Part of a small language model's weights.
Size: 12 layers, width 768, 12 heads of 64, vocabulary 16216, 110M parameters.
Architecture: RMSNorm after each block, no biases in attention or MLP, untied embeddings, normalized queries and keys.
Training: 1098M tokens, 8378 steps.
MLP neurons of a small language model. Each row is named by its layer, matrix (gate and up: input weights) and neuron, and shows model dimensions 416-543. Each number is 128 + 32 x the weight over its row's rms, rounded and kept within 0 to 255. Numbers have three digits each. A neuron's up and down rows have the sign that makes its largest values positive.
After each neuron's rows, "fires in" lists the words (lower case) most often at its 100 highest values on Wikipedia text that the model never trained on.

L4.gate46:182147161113168082172127068165096107150120129106117134100172143132105137167137149122094165115129148197045127140151125143139115104135151127112120104162146093124077117098138097123126091078113172108107166095132141075082119174150098104170092098115151127174049147184108102072159133075118083098155112086109193084085152097124109109207111137096200110108119115065130068106109104155188157076116
L4.up46:150190108158145100140145076146147097129150142179145116136112058112145090135161160160034074113107194168171147063103159085156174178094069178124118143121150115188148153131054137140117115134130062097053101173125169136119125163106130154142088122176162122121132110150206096117117058122125106119190145175132117145064110100155150106110129115105121189143097108139127169091183114092132105077121
fires in: "round", "then", "but", "also"

L4.gate1998:100120140118147133159115136154123086111115100137123134127104154087134139059115150100117165148186131135151111142109137158086096130147133138141136101132095164153127168101179101113156098167111093129158143152162152150113120168211108064114152136133159117133109122086151115150112186131177135150138154176179137131137144154135207176140107136195151111157145153155123102124111143107116155117141
L4.up1998:133183157139179119112158139152136127218158143100193120131173173112114161125130098132156120130140121106095148098107162114105130093166115102122160188150121153133126203100095154100105107143128105182099116123133145120105133126113175146172155196171153130109122078135122098153133123195138153109106153143078133162095122104117144183120082143087078172168165158135177170020101180071086060172044
fires in: "long", "father", "year", "never", "mother"

L4.gate761:134186153120121140144128129141144121155102206093167083112127168088165117153131087113114115127169132133170150128140160133149133106181122139113177156143123157156107107156053213160093174125137145069188141139144173173106110103117191176184180144096105104132134190072096172156126157160170111177124139119152152067116079170116167157165131169089099143094162143126112168116152122091162176089081
L4.up761:119212142103054108065136102098183098111120093123126083099172150158116125080095122141130135108117075147135153085098156115131201139123156179137120180142096117165104162143096162127137153103166137126123115157153150169196119175158141136171067107126158120129089161107112113156131099088147147170117085105128128124087083130112110107158103161130111187109146091192107157119181126133105087135105
fires in: "song", "single", "singles", "songs", "video"

L4.gate58:145150152104172092089136121166134170144076096171130098126140099089117094172113030092125138134104192114168108079168117156141113158108098136089129110076044124167197083131160106123153136120119198110130150130070108102070156138118095113069128114113115124081107153111160084113061161199145106130126121098112112127051144107111121032141122184106115127120160196111140105124126182152141068119173
L4.up58:119172113110172045114104166113061145170111116143150185138107101093106137095159130157128143116086049155142128141161146138141072126124124109160125105162120111153148122083106147145090113163119105131107123151114111143129195068110160152129114146053166122074118158186100108125131098150112115149123120091162056101124104133124095094104063133129156170163131155098090162130119122112109162152072
fires in: "each", "all", "per", "by", "perfect", "candidate"

L4.gate925:068180116158106160192129088215108084114142135135120122082060124144038103105155140155133131208094175122064191114130118150118131083144125128137089117106115120075146168133107092116131141176136124144167094126143096134099068240138144116142105122118118211181115131114154172063074130090133094122145073167226168100110122127128201072142158136088146114183078161159117140076109075137114119091218
L4.up925:159128087136147132171137120107194128120182067088120072075121140166125076175153181147159126137166121126131125128108166170052199099155142125129196130161113148115153115158152106100176136108132133115086093126153074133074106122125178095112170085178135136180177142206158142140097121173117042206104085181164141113059113096114144146083099156100105140141151161083178049053103142134133121103120
fires in: "world", "place", "life", "sky", "night"

L4.gate1511:164136087137144097125110120168139120163148130098105084092151110135061125116067115162133131137130077134147126118137118135119127089137135175106132108110082156113126086076174111134150074138131133113100095197117146078067102146101238069133062156178108190176132187191121191155158164165131097161096136106171070130121152135148093155166083112120142106077163114145144117099105101179129123096169
L4.up1511:146137131144169137144102099107108086159125187115137071084133110185095085144138149087172066128130145102120164124106138165175153093106109155162079148134140130143074091106160146161080086155116158103080128141121137138108168170119116095088145108139119134124119136168122088174125086163143125160129141141182052153113101095124162209148114141150173163117180109114139137076164143102124167116144
fires in: "born", "graduated", "to", "attended"

L4.gate1742:140096172171118090184159118083094124123102113157096152116093190175111108158100144084126127110133148126110116159104087106120123187122079150115133087133140109130139138110144150090128088117128186113144131120126194072069195117187144134170058137141128213180149120231088089165151126136110124124141121110139154147144112085130146153147108120134082065122158158196118105177149110089109133131160
L4.up1742:100138072161146150149131108123142095133150113133111197115088142089128124055127130151138177099067089094136090084139153101063173195051135117123147177131148068163127114113159153143109139145159088202181121101134193149028148086132142129097108086115104172127166057151157139131130166103138131099148100127105148187177096096132144101114053192119123109116110077133124208124117178120148079092137
fires in: "years", "days", "friend", "year", "month", "minutes"

L6.gate27:089131094140163102104043164140123235106115131099124150096106100039102109155137124038173110128171095125154126085107175119133129161122138085095129104116122089127113130107146116093158160134107146152177099091132126150127087124150180152115136098089150097112159085148135094161157143161130092126151072113129155104087190098096156192124114122129097091132143132135143142082127182119136108034170
L6.up27:100102125160107117201085187140187146127095154168161140129106169117138170119109108067146124118158106086124067114077133169115144147127095139130191147140091129101074115181141112077109136138096067174175088103100136130076148142119148128122131137111153091120131108150082151139162141134149127133141077078093122168107131071109161132121097130110132116183081187147112127079087125148087089176157
fires in: "year", "years", "million", "games", "days"

L4.gate463:145128117119094154164104106127168147121121155118105085121155135123135212141172085126126097121079155166138111107140083139124044138168152102123134129103152110130139129119110134168142144139106131120146123111155070159069129147136096120098079105061154164149157128066163106142114121175193148175109127140124105067065096173131152080173113086150172120167130101168156140152085152172131156115150
L4.up463:093156179159130163173159087125101070108124141147112117165102124117121148144153140137083117086116099150097158070136126119132119092126149122131158108150126129136124156083160119164076074151118153159095159123138094124136061147172082140157098176106131160166196104083085141133105175141132138123155132095129147097176055147103069111213137088125101100162102112127078098149091135152091112128069
fires in: "arg", "music", "management", "2010", "cooper"